Part of a small language model's weights: no biases in attention or MLP.
MLP neurons of a small language model. Each row is named by its layer, matrix (gate and up: input weights) and neuron, and shows model dimensions 0-127. Each number is 128 + 32 x the weight over its row's rms, rounded and kept within 0 to 255. Numbers have three digits each. A neuron's up and down rows have the sign that makes its largest values positive.
After each neuron's rows, "fires on" lists the tokens most often at its 100 highest values on Wikipedia text that the model never trained on; "fires after" lists the tokens most often just before its 100 highest values on Wikipedia text that the model never trained on.

L3.gate213:076100156146195097093133124128117176150097157062144131155129136103140071146163087029143123164126073102138124161135127137171110104125100113120159131178150162154132140125068094151105154083118122098088185088076128112128183136163124106162096100115126221114099054111157142109148091149122123125164140147083160091141147112094129106121116159080152102131129096107106157205209144121109117178129
L3.up213:102066130157152131102120107179116175166156123075130115145138118163130107107164129003101158085088081069147112124182118130167118106098091088157120131149112162113160171100119117165081130134156165095090157137073139089185142151170162126158097127166141156115126076096137077098143130121129108137205167118100181088149137143101153090073140128140149097098080106108148132219154130137089169097130
fires on: "ary", "ch", "ing", "ber", "rom"
fires after: "u", "ru", " Mar", "m", " p"

L15.gate19:146100123120127113190105085127117082170124181082130097126141191129102112141083127132082112170149101129120153107117162096157136083169144092081092153106147127198123137149092105148116130099154171140127128105149116147098132019102125140210143100097060096146125105209135138117123129122102104087185122113112116159088143183121113118162168118127148110130160168197125148143118111120068057139149
L15.up19:126136133119079131195086148066076151126061028124156165109148087119144108090150066150161160095161172122089103097093176112131136169150076083174102149163058112141188157103152128100128122131095162140165117128128076158100101168189120139169094149118140110154112084094071123134109103131117139114106084060148128110121067110141165149160180097112152112194166140134075145078143156145122106114109
fires on: "outh", "est", "ore", "orth", "ood", "ast"
fires after: " W", " S", " s", " w", " N", " m"

L13.gate296:121133188159118095159112106078100094098136133109101153193142157140171067134148140067141094084108125118101084157153094106055200110075127153172122153161142158166135147153106107159070111121140134095129186149095098136128136093139132145122111111090150154204150041114099184149058063105127137121128147094101145126176114125127117136112202090141132080168198087160092137111139149133140063177131
L13.up296:066101087171140089162142132134190153136072118136110133195140109126155114163129156087190134140137118088101079183140122162073112070144141096142140121161132212101149118146165120128076116091152141096108113141139054161136124079170159136146148144160133124098138118101110104085087145150165060176139161166125133134136137078141112079112189166100155095157144086121088160106182103138068096135114
fires on: "ust", "il", "ly", "ch", "e"
fires after: "ug", "pr", "u", " J", " Mar", "un"

L18.gate385:135145143129153103128103161126152135090123112081117153171140219124150113102089126170110082118177098191127100076156079092143128161125128154098128100161154124133137198149171118136115063118137111165056192130108133119114137121105155119155135178094144172123104039135155170163117133141108168103110081123124107096072141139178089136104095103108157144135166144128156143166156126131105066177182
L18.up385:142110061158129089209168167155186146162115110111107110103087108047061147120128090156116133155140130175165192166171134134176120185152112083140132124095119122128174118071117123105103142153109150127147068139133113100142103192166156134142106162134152148089107178132118100127129116147125134096120126044109111094149147134141121100082096118143103088129088140135152164153160145162093233107160
fires on: "n", "u", "f", "p", "w", "im"
fires after: "a", "he", "y", "ra", "o", "ou"

L15.gate156:151134166124133123199107109167164169102115147110153183122160141151149063140115136097101125154103080119129151181129114081156194115122174126157115083129106109138156114210119091117125122081124146082135167223135134202105109104135154127130123131107092195140157064161118120098069148117162109089050175164166113137117065081087136147142127120083120136122153101088106087186098192128139148125095
L15.up156:093101127112120141188115113153185132099137112164172174155153154087160030121115150115156117176120110133162114163149113036134166096085097161166172114165103116127181112221147145113101145124139105082130182153160168172124093128072177116147105161115142165123113069139125126146077132114179138131057124152177122129115123119071124096078106102108161160174131095080109125176085177131094151098125
fires on: "x", "mer", "ew", "on", "om", "ron"
fires after: " E", "e", " A", " J", " Te", " B"

L4.gate341:124140118144143125103155177152097140100074118132161149124085144131113087097166135088125109126082140089113203193177075100105126169124173090126116143115152152125081170124131106064142187154142100116122105135129161081115177146169111128177139082121110110124100174120109148060082095171127110113109109125103137066104177128132090151190150096120127089176130084192149152220135128147083145103074
L4.up341:095157095124120124123166156168125122083199124131185106126127165153179124132169157111137121095083139127117115149154082067090121149126121090175123168178159152122086149140173152090148195172125146124103087170137150117099105141104162124122056132153117046091163142205136119111088041139173131177063112133118101108105155116135077141196127079153117125088098149182174163183085143141084121057124
fires on: "ial"
fires after: "ic", "ec", "oc", "ent", "c"

L14.gate446:116112102154096164131092149038126146161165118133140127166146123121108101148140090172112104176105113155140143169087145169137120111147128115090129136111120136049116153084109088150113136122079115055122126104108180160123157159162166151100118097121139112164111164142129246200173107164103148125141129086082126082161147141152109075117114153108155120182176095105124113198094153096128101117091
L14.up446:166123201129152065143149092103146137125182140100107135119122108158151119120132105122110105102112182136140083087047138109134102191118105135112084102080141059096104098072151149115105114126083231053107173090080120092194141124109161117115090107173165122105125186119172130120138119203148146106084122098103119154169136159143091126154184120188090169190125115109152179157084140181131114143106
fires on: "an", "gan", "ore", "en", "on"
fires after: "f", " be", " th", " w", "we", " r"

L12.gate296:094162126156193121056126104141106121120136141127150125153173134159158116167149099063131129130138108100157132141139137051239140135152130117141134142180130123137101112153104076119058131115130149166153102119102096146113187152148109090107093103117117185181147051120135147149091132093082111140133177070094129055103122149176106150120185110057105141163133153113193117154138089101160111140148
L12.up296:151133090136119155086142203092113177113138126197131100135157142133181172115127117138101162155145129085131132138122140117156117114101128106099133155145071139119083142077135146166074120127103130071116071119148048063186104126190097108129100145131152157168130142130203115200116112149139108097138146101189119103116094105162135101076088121132093146183077214180128142172100103108145142176123
fires on: " –", " |", " -", " —", "–1", ";"
fires after: " |", " 0", " 1", " 2", " 4", " 3"

L3.gate298:076158133119177142125121077122132140160074151121151113196141108133139162125139074162112127123166140158151132174066123127165151144165144183107112128151169109143109168142131045101152166164146109157121056125102111136064137115129140096188157123088105150143162127147150179110120139116086109108112124154094205091195128138129044141151166115054116094172169110136116138169143086111104083205065
L3.up298:130167139118161099148110124134110147193119120203161093153103118101088231109140123120154111100145111105148175168066124185139119062206158159135081068166174097082097107103116082071167091125116145095075107171125118135159134146093131125123196125119115132066119150141116168094144170156171135130142129090107101127164154154121083136130148139073138089097152145158106162119131113102090099149036
fires on: "ign", "ade", "se", "ies"
fires after: " des", " s", "a", "en", "s", "ec"

L3.gate120:129159134054113135090162147138160097140097194189122115160098146131096122189119136133128113195106131158119140149078071133134119112125196135115119116155203147170121115060155053121119134136110134173098128150122109137068129057122165085125169100092111136189145113163103142115115099172091175108105151156113149118176129145137000096089091137102133149130182092143127147108127100135097069151089
L3.up120:150183126099130146148157134105134093140074151184126114188096135126090132122114136087108152180095151181084155123097122142105089138113182149138153142146191141159118109061094103149144123148105118152143154187131153173084081079143172094154180102117136124156172087142076142127114090166103156130127144163098109171132178165182061102124101140095178126124162069098104141147116155138084095139140
fires on: "erv", " includ", " us"
fires after: " s", "s", " S", "s,", "es"

L13.gate253:068124186100132100159099133083156145152147149148182179195095148141161118140163133116142085102157064125100096160146144102149120070123093101217168113206175159153126109152135115145147107045159113148107117108126085167089144133109113199105201079171111171146132081091076081077122104142136096133126105126075140119114094096148049098137151150125078115125141156119172138118134146109141107113159
L13.up253:134104090193125148082149119145139118106105114123052118072160173109147118117162103116132066136094136080181108104147126188074101112114141130106107137075115107098114154200153127111105134156129127110127190161110141067186135114156141150184034166137205095110130148147137127203099108068135152123171123114100141125147162145120160163080100089108136136144101071119092147142096184083100150160108
fires on: "il", "ch", "ary", "ly", "ew", "u"
fires after: "u", " Mar", " J", "pr", "ug", " Jan"

L14.gate374:107137165132122130123125162093092143150140145135127174173090137100194124137099130078115106142139112073096103179204087122081122104092124084155161130083117124177098099204155109086162101098111157180134157114105069123149161143134104141131187108162119196155142101086143101068095174134136093155102158144123123133185093123103122138126162059111117104090144087123212088119135095141123144183085
L14.up374:095111212150125091143153072137110128101151172137106130158047145132089065168108080063124113096144071065108099125123080119184175123130152131189120137117095168171064181091121137083129121130136158158091163145197133128128125145159111140100131090134174171119183148160141115157069146165165096141134136125136133149185151088072153107110147141143078097072082142129145135132133083129120131123111
fires on: "il", "ary", "ober", "ct"
fires after: "pr", "u", "ct", " O"

L17.gate250:135196092092127099153070146107136087110088172063150123145140135134146113175156100121158088093133149152093054152127128107146110158132116068054113163136141172147098149125127111101141093102117088188069131115069089153151157147174152072161095141149119163173092160191074155106120151130097104123130132116145152137087159077183147136149106132111161064134140216155087115135118197116142069174152
L17.up250:085096141190126183160106091075095152131142153175089167135165093207155081146146083141127124091116093104136045148143089113146078133111089119145112148136132153057139140164095136141087138130111161119069144122098111133114164191116100167110100144120078113143098177126071190125112121100141123143149145085106145097158178104143161116130163102123128131165155150103105155145094151066137155198113
fires on: "ill", "p", "a", "ult", "id", "iss"
fires after: " w", " W", "w", " m", "is", " J"

L12.gate222:082134017067155131167134154119093090144077132107108124142138194158135119165151146107099082148135145124121128109165099172113127174193156104101089127117131073147076117129145140128137137100096114111104136150095114139090114104126162103087211135083101181190115167161135148123161112105125118088139126078126164140070132131193125159210144099126100092106178252180124116182144141100093099132106
L12.up222:105139141131144099119142115079132099140164142151087095113132186101117127148097173098152115165158082072146092120157145122083189128115103116059173118109120175155115096178135133132127132114137134079074193130137207099153098132128138134107134120107104147132102128051122180089156173134104069166108123124171113134122177134096117167083148125134191058121191144139074152141146073162114134148061
fires on: "O", "T", "F", "W", " T"
fires after: "\n", "."

L14.gate177:050134105096133113133136090097084083106143151130088088135144160150105140185123133114140100161136156156112129133110169147169157172150198093121128137095145120126092131116102100138117100095139152129134118097119117113138090120176157090166108137099116148161125110183152191198081104167149082052118118092081111115075122156209170134092124142138130075104191129172103139152076133103103105141090
L14.up177:049120215078120096122113124119179099117133197089114142146114107128152105099131069117144184086207068129079063136124162118149093130173122080150147100125125203106156146166132124173094179185133070148055125133137115119141164117109152176117131163107104106172118137058129129099149128141135125109102078135140144079048128144109131094137125135131183150118101100100118180077134166125118121156138
fires on: "ill", "il", "ion", "ent", "ay", "em"
fires after: " m", " w", "ill", "im", "iss", " W"

L17.gate350:137117134163150172115129098122156169132091120129140175118142186188065107105117091151112138127141114151171111105121119108143164179104100127129119109117128104112123136132100097142136047050152120109057217132136149081102105125099136119176088192072171131198151121145123144154133182168137126109141119082110131081055160138207063118213101073076128118140177128103157135198145115119087124105116
L17.up350:142103136106131135129165100161196144122135151078064146159057138113060100148161150105156171130130140064139105160166141141172171146119162132109160114157142111106127177120119133104140141176076100054089149153100113086156122096123118151140083187113125171104148158139110121157124101212133152121171173099139108098112131103172060136121149068125144104082225130101113106147143140086082108107157
fires on: "n", "f", "k", "t", "m", "c"
fires after: "el", "y", "er", "ur", "ra"

L17.gate177:097136151103168137158118197187085137173103136117110123138109079155088079137137130162118101159133143119137122214057135123139133147138143131142177130159161118080099148093116090117122136137083114084062074115119110164054081139151122102150091106139115130158125158120098174115110107156137112096113182151153191070148108169168125110103205047140117124173108129144134168210116108140080150156122
L17.up177:165133137157129180152181107103123184144143149089164098114082147154116102070133127128139097122138128207164146166115139111108125095148124194072107150045183118103045140126123153072120113130088151117118125162088123133103133122124131118060092136189153120120110166141180121150087118165101161078079131061066138106125098157169121109134137118120136203112099127134158141216129136100128103144170
fires on: "en", "h", "r", "an", "ing"
fires after: "ot", "we", " th", "ack", " st"

L16.gate55:098192110171132074141054128112105131085164119102162153145139094078136137120112117092085106190095069142120128087092040158147129106163080185132136135167152100154162175082137086193084121109111102128151137159115124147129108122149100158110140118125142120131153109108157185085127095144077150138044163134111175107127094127116098120147108144092107111149169128181143140146157119144149039127149
L16.up55:112142172113136130119111162069194138131151122136063202141071153200156118152064114131135078143094096132150083105124167134148092105143153160208110168179141203108118129145082109128146149129153122138165160202183099191104094165166146166141124130125083161136130121080130132120235101146107117120126091111140116181178138136133093151159126165136105125157092126129135098129047100111107106151063
fires on: "o", "u", "r"
fires after: " R", "Q", " comp", " D", " r", " d"

L3.gate410:098163160184175120101106069131118108107119227118148166146117114124135111106129111088155175112186158098099105170140149155171103097113133153149130100117130160164150172164099070092164088097127124112102140094103130070138178094123123100140109134117142176170066085180165161126144116094102131088173158124081198071156137111111065086131141125116146114152153108056174068208104154168119172165070
L3.up410:132134103138125129142163089075127136129116124081154161153145108109169224175156083147109193079175114116126159136076093142105126107125072116111171170141176106161098153103140141084157133108133130104128120109086115075173114111096114118179120110105158179164081125080156171198144126116102122047137179085088152072116119089121125065170148088067157118130172132125105143102097044141126105155123
fires on: "ober", "ice", " J", "ound", "ary"
fires after: "ct", " R"

L17.gate409:114140153111113122140107102141161182154138093127076101134133080120083100115104093116123124196103161127110148130104092130111152130161149148111139106108139102117114182105040120071216159146090132141089105179099168171106125073160121167114105139162153144138116166156138218097084147144124142074074147152158214106087132157131154041108150086144115103140110160198187077136108143142127146082108
L17.up409:146116080140152118160125139160151147142149154123096170145096081197146135196186095107128126122114105166133160165121168184118087185126191100120110146099145124101087097134139123110141110135097171141051103169083111133153073155130123106133100115130165088185064149141209141148151110128100085050183121115142134089194135166158187091146108089118107082146140191079120124138115123091151156180084
fires on: "r", "at", "h", "ro"
fires after: " st", " t", " th", " b", "ot", "t"

L20.gate135:106176137138076118105159160069193121140115113151095129159140136198142093079101095157108137099137113155137066130095089101062096111103172192098143152138135125116121177153041114125157084110116126077173135145118146186116164102131153119133148107133145149187135123182059184136115089090109135054140117115123165130211161125143163088123157091139122128090125133151148140178135058139096186110099
L20.up135:144135171157135147089163115201117131156130099073131169123159142167069117105097151125164189152146111121130159156109120133153133079151069130160123153101111097081182146181113141118097172098146082120121089138183174113134113144093120164144121144050147088134133097157099110180101152045124125107120119148130111079121186116118109190136129164138077120100126096137151141159136086132071116145162
fires on: "v", "op", "ab", "al", "ic", "iv"
fires after: " ad", "d", "r", "st", "e", "est"

L14.gate150:150146119125124123135113133113181146159085099143156134238123133102195080163200089067109107113152131139107100171148112138153108133130103148162203122190132130155160117174141078109137104119160114065151143118207112207086135122164110162094156143122098166118088135082099087124070161146161095134135145139075106115134078143086155115117110125147133037128120098142106163133184119098175087152131
L14.up150:124145164153111146114092145087187130201096172179128212191079146138148114146170076141106122087163036122141081166144094159153140146154110128128078097141111111145134082147122106031132124109140146098088160129119094146095106162145089140068162136087110181122134123105102116159151139167211129120095142129080132102185100149133147113112176094138127070097102145142148139169190097096148097179126
fires on: "20", "il", "ember", "ust", "ch", "ary"
fires after: "pr", "u", "ug", " Mar", "ov", " 1"

L3.gate344:088195139107159154097141121147114134117152128115132059152124180137191135145166086143131086154108118147136172174129113131121108135134136146124140152120169080126107138141133091048164117131130124150141109159129137139084167106114140130151090108118131126111204157198062178116160094102150060099126132146111124099144098141063114154215108066132155097153134091149162142162113119088023144108189
L3.up344:130104154175111130065166145194114150108108109114152113103101203166111052089142107175097118124087091116110116164181095110121019150108132090145129115098113166144129171136174106118110102106117106163058155089132125151154123123144149148157098142155127108110081085072146213064155100158154100120136099203107144114160110094138153164117109091122081105116169114185145145192101129142090154115144
fires on: "ational", "eral", "ial"
fires after: " N", "en", "tern", "ed", " n", "oc"

L12.gate16:076137125174140101142149102126172105149149125094078100125153147112134032127203136123168155177109116116183061195168148104067184117107128082123122137142170100162140137165153090167196177126131088107090125148097133138151154075129132086129111090084069218131137113144110093126193109168092074123111125134115156139092088147170154140094134107087165120148158095158119141146165080152099121162142
L12.up16:138094166099117137130080102072135049139099098084178108137151147135111103160144098139122183147098117147183123169136174137109172149113207063139092098130143098135136117135112127158173168113121121118099182137149163121140124079137089071178138123159159144152122144156133104168135128146122119129120105109147122157097097145137141104126130130103146143184088031147149089127128145163123162144124
fires on: "==", "ear", "r"
fires after: "\n", " Y"

L13.gate333:097177126146166147124100159109139114121078146100164129177181149089125135113086121170143130121116123110112089153138103104158103061096143117171085163175137081144167126164142130146173115102114075126187150133159144174123165117143172113144160170105133167078191081141085098126110120132120105125144102122091126121157080133083103194124125112090117140120171089145125092157135120201126103138217
L13.up333:057128185147091142154185111051097163104128141124150125108160057133146103158141159141148123113122153119116057175107129110131184123125121117115084106137144139063186150152135107158098109051117118122088100087109112142131188076104137064169117147178153212136109076133145172101123083124129067142125156076167120175155126146123114137049132142117163164142151104148133116145148120094123144154143
fires on: "ward", "pp", "merican", "ir", "port", "ther"
fires after: " A", "A", " O", "d", " S", " a"

L16.gate444:089159150160150101086193138145148104095155118117081110139084207117100144119187148095099166134099107086127112172089092169121139108080172160116112139131163125160114111143129080074152100115135115201152154190154145161104152140131130115173090181130131138161102131136076163194130125119086171149141135186144137099155112149221145134124125101110074106119156103162146118123126070147098108120101
L16.up444:108083177101095164133125177055129081144158080153156141154097074129092076174120085143128151137145111092146124098063156127105085102065145147127123174116112090150177196123099147168130158192137103088101111147194147118079112158138131138141074154164132132137114102132148149136077134068137192160137142110134165155116169084093094177115087125142065139145098109157173073156111109130124091101144
fires on: "v", "u", "uc", "us", "ru"
fires after: "d", "ro", " ad", "cl", "st", "e"

L3.gate226:087190142140205098071098134160123167120113138133150090160139183083113102131133089151182164164098119099161153181120090131130144140152156192136136145132136115111136165123125067141167154137128136137063131113118125169063132082139116111167125096133072202120151075200143146132093085129082132135077084136073178079113107136051098127121124098105177144143169102121130115140159110144122059163133
L3.up226:088174120126164085081087139161137164127104141147202119125127144125088138131144119121144118129114133079113083172125108150112137104232155142137136089087134150145106172111117104156193111149132120200090119078118139144037108167171088147142126117089119153119111072183122144148106066153105153121081120182083167083144119169081101129112122105154105148081169169159139086109153069157110080148137
fires on: "|", "us", "ies", "ite", "-", "ost"
fires after: "\n", "ec", "en", "s", "ul", " c"

L19.gate150:113159113106096106180041124107156071136131189130175167155148176143124137145126081090174143143077083138129126146151147139113109140103163119137094116172190105161119189188063096145148086164151127121098120151128129177087126153147150156136160078129110135179128176168093121175128178172144140119110137186122173080077107164159120134104161092091113093139120176115084135153059122152125071114047
L19.up150:184124146133104125131115154113104115151103110076178137126160209208136091109135120119102103139113116160138107103098155137115103157139081123088077120199113121143151084169103113135176155144170162135122110091148128119189104121124141189143094108183116094164110143093071077121140116127112134112185135097164151108079123065107123136167132140113114117189085145130117188101102191204177124046143
fires on: "c", "ast", "st", "es", "und", "est"
fires after: " ", " E", " l", " e", " L", " h"

L13.gate430:149157122128154090169127116131175070141081093106116188144194144112102088128122134168150127151147092123080137181133124141133095086132070112094147066188124155128164150109133139126130096080169119111163129069132096220108145128195176117069138124108057178151130119131114116119158097094164157141135172071084123084107136151153153089188078115125124077115139163100153150208143135148139096157114
L13.up430:130141158117120057122128118137129091150105154128084101051142089089158092111092162064157088099131099073145088143097160157165126081082137104124095101116131177112180133132114131140111147137172133117109127120090188083172168124114101123140093094096079140141156130124135224098130135095170100167097156156144122120152147057101115162217174136130127149152136152072092150178117059128086100123175
fires on: " W", "W"
fires after: "\n", ".", " F", "\"", " R"

L13.gate305:071124160151134175137126123094139214165183138134133163193121133163141075145172108094110100179130109105158150180153116152136130138162089082151167144153148116167091145155108066152151078136132106073089144119146071188060111142162095178100165158129088192189145085091129097122164108134166117156133170148117149120168096142099159077106132161148112071149144066091136056158104089091134105163094
L13.up305:066097123157089135178144171126130129137144124166057148182146173144138057101117131123179049132164107091164088140155095157175127105121096089139132125179148167121117160124108099122128116136159141057094128101192082101151090118173089167118072139159133200106102098135130097122148119145142104118125151086075122077171139137153171132114173183160113092107147156116078112126135117105151157135136
fires on: "ary", "ember", "il", "ust", "ly", "ber"
fires after: "u", "pr", "ov", "ug", "ru", "m"

L15.gate183:072122122095154074122112131174125092136138135119132166128169176134100052147153098113130063111128159146106124126146107139129147122094080087157177091180152069172138131207161113094142109115110089047091143142083141144150138117181103144140133163152100190117194119126143192124088097103131068150101148171096164059074107088125113137103094105138147120169207143097156172114112132167118147115155
L15.up183:062130124152118182152179105086163127075135142147172150075153170146122058151150121135147125096122105072145128091176165117100146102132094126135045132120153046154206176156131144124129142153073189165156167092107165123111115081063131146118082148198141170192144110135102119157074091102087129136085113108138118133096068112158083085129099114080180157144143118117087121161126134135110132133129
fires on: "am", "o", "y", "an", "ary"
fires after: " J", "i", "e", " G", " E", " Te"

L13.gate318:091143135111150107147080116103140154218202149097155138102153123164102136087131108159083148142157077131093138183142102130128137146137126121147089139102136153115082133124118096109089099125089113143116154122098125160125173157204108163160102136103128180150180090115213134132130138140190111173150132086150133118133097158091106040154131079061170081110114088125162136144049150105120086150080
L13.up318:122088187128119052053122128129101162151125097124129189099149131143160061127128139161104209177138143104204129117112124142122158126097137140120131147119120109108117173114132125052114162100084115127133097133189099101141168111128129129121141124141127174048132103113123128108165080127117125107134135109108145138190101167208111117146139134129130091090109118161155064194151094157115099129131
fires on: "ce", "ay", "rom", "re", "ace", "art"
fires after: " re", " p", " st", " pl", " b", " d"

L4.gate247:102123113096144155109085171130113170108154131075108108129181135125117113121092071098189152104122068210129103123092122077115165104158092143075072116095165159187143116155133095157156138105118124138121118111073071134103135151121156111157183130094075160135121100136147134120148123112113208135125104131105145023133164091148139173116132143099137131121095154199061121109133118081136051176134
L4.up247:153138091151119153135106107082186071121141167067150145134141090088172156119168106104133181178131155090181121163191122155119069125101156096146116101135088125038155151136184149178196094101130125105172183138152098092164134065172106101112122109171153180098119138100131104105108107159124061101170137149171107160126099125130170101090152086130126116125102095116163157124151174143129140062140
fires on: "ear"
fires after: " app", " Y", "y", " n", " g"

L3.gate361:086152166108150117058140073166138154183096218107120147168160100189136124123147129135129172188117111109106117158133132132129121121132115132102147080107173139144126147121107047102090112113165113132113129109120088111140159092140119128104141101125108162114105109106101192120083091127125125071144149113102180102122171093065105083094100131070112075128142075099106148146125184146120110183071
L3.up361:121138175131096153087077142115192137126130195114097098191139123179163159161138160131116117134137103107103120130162127150068145134094116186174098108141160081147147162155116101115138126114142179089130153074150105118129136117131084107120088091192146098070130186121093169182093095112180148122135127119140177094158077093174118105123085118140137107087135066158108119121131164099128078151087
fires on: "ober", " May"
fires after: "ct", " R", " the"

L13.gate239:115158107155144070126139131159087071073083117142153188101113161134139113150179089069146098125108134182106082119120080122159130180148099118177165145126125109120090129120116115098179148128120129109094083139102085177110108122161181128105178140142144124148099081125176216135167171154115118134122172137168138056187118150169132145130201144099147085139133178142126090159158155156130126171086
L13.up239:134169086154170067152110122154145104094119105176131123131122138140127103197134161110125120159116062103125071215101058157134159178122163139125195138176129121104114111150145148161167113087102146112089066120128105217103118160178114118159137133112117166103155126123135164111156132087069183161208166096170146121185103095035154132102114101128141102095148156104133113133111136089170150133162
fires on: "r", " of", "at", "ab", "en", "ol"
fires after: " K", "h", " B", "y"

L4.gate313:145193128113136155079117165166151109152083191157086154198166132129128145083156073133137088153105127111129123169073083132115124132129178164134111166132173083153123102136116087140169146143108084172113131162107149160075145130124150079179178125078150133132108141157093113119134122126115144088132084159067127139142137148162073140151152083097126136088097123186173167201094119114125070163118
L4.up313:144152122116111143100140147116103084120136088073165130110133134172153133132189189163188135063142088074144141105188119172111134115106154115144152083151123102131132155105078087147148114195134094126131141122171086112140156117020132128113097148151072097134112130070124129132142099102137164186175185151162121109184173111198067122090107124114122128071130084064049159156147179131111147102104
fires on: "erv", " sp", " pl", " g"
fires after: " s", "s", " S", " a", "es"

L21.gate431:116150171121161144118109125123096115173087159131110151144173119135106139146153112151087062104132116138165121163143084089131130221157164091143163159185103051148101118123101092170151164139112166093116134116163133131126183172151149160105112116164110125206087143144147090110112109071089111143107126078131148065104101167160118093165137111125098105171061156120168143195103140129165084076112
L21.up431:076151149148022176071152178112107153072119110134120122079185068169184113107099115159164080079152170119112130103096120086142126139136160147100161154134077105111171155116161126139053164128133117109132102163131137121094112158175103137140093083093134088116093060129107128159115090100146120135078123106111160088167167133110177169173217145162164117095118127168102140172174104069151142123130
fires on: " 0", " 1", " —"
fires after: " |"

L14.gate170:114187126149156088097101135110165137145130160116129149143155139152155163147114106149082175197131088118125157099053095143166150146179166162079118099112134055113074086022088108123104104058144111107165108128131155135094141099138123104125168099124127174117144069154154214140170098120083131156113163125131171074116163122201101118158132134090099148161113183200176061162139117124125101182165
L14.up170:106159130175100103108144160082106137087137121151155154111097160127133140123117160103107145135150134045103155065113159190135106116166137119132116094127113072091091080055085145105110125099153104121178127154156111124174103117144137153160145086139105126081154098160155148138224043132143175184130139162125146107134171148177111131169137144159146182127109184122134065204123110093164138132153
fires on: "o", "ot", "ect", "ide", "at", "u"
fires after: " d", " sp", " r", " g", "v"

L3.gate193:120158144137128106171146050137123128174132153126179157162162133133150117174121092144095064172162149099116115149079096101176145138173127159063122187146091155147113130128118092071104155126123140141076116145104143089058128054158123120113185120148089142137064166123147138090091090142144108089131145105105146144094172131090090129159140091125136139155197133184127154123105142140180071219142
L3.up193:099128120138139151137156147188095170134122162130201099154209083095154162189152094165136108113178156128088154148056068117133128138186092116073117158201137106084188098095146117096068116193025169165094100094142134133090134146187082099115129138157117128167084138096118102108126147141099135124156147130097151145086146130114075112116090112125125139144185138091079158093114180144139098114116
fires on: "he"
fires after: " w", " S", "c", "t", "ac"

L16.gate303:122176137090133106183130158098132162097120117078126169147179139138186155100113115121136116088165143111083086097103091066088208162075158140148172124165117074183166155160140097130153174112135116146097161084142133146136098087178137131136138088098144104119152094094069137093117172115114091099119094082102126108172124128119121151109158102132137104129124073145118094155159095124108145180111
L16.up303:127147093097128091113164124089108155135184149109131208138129138163183083184126145134136087115154131143130168100147088148139132207115104133099144076206111096166148136115155131161102156118131165137034146045061133139152184121099123153148164081193162116190134104156080139050114085101088053178135125106155151097088093132101163090114164126114175125129147099077149085095142130161137130147092
fires on: "er", "ir", "r", "f", "ak", "ber"
fires after: " O", " S", " th", " A", "O"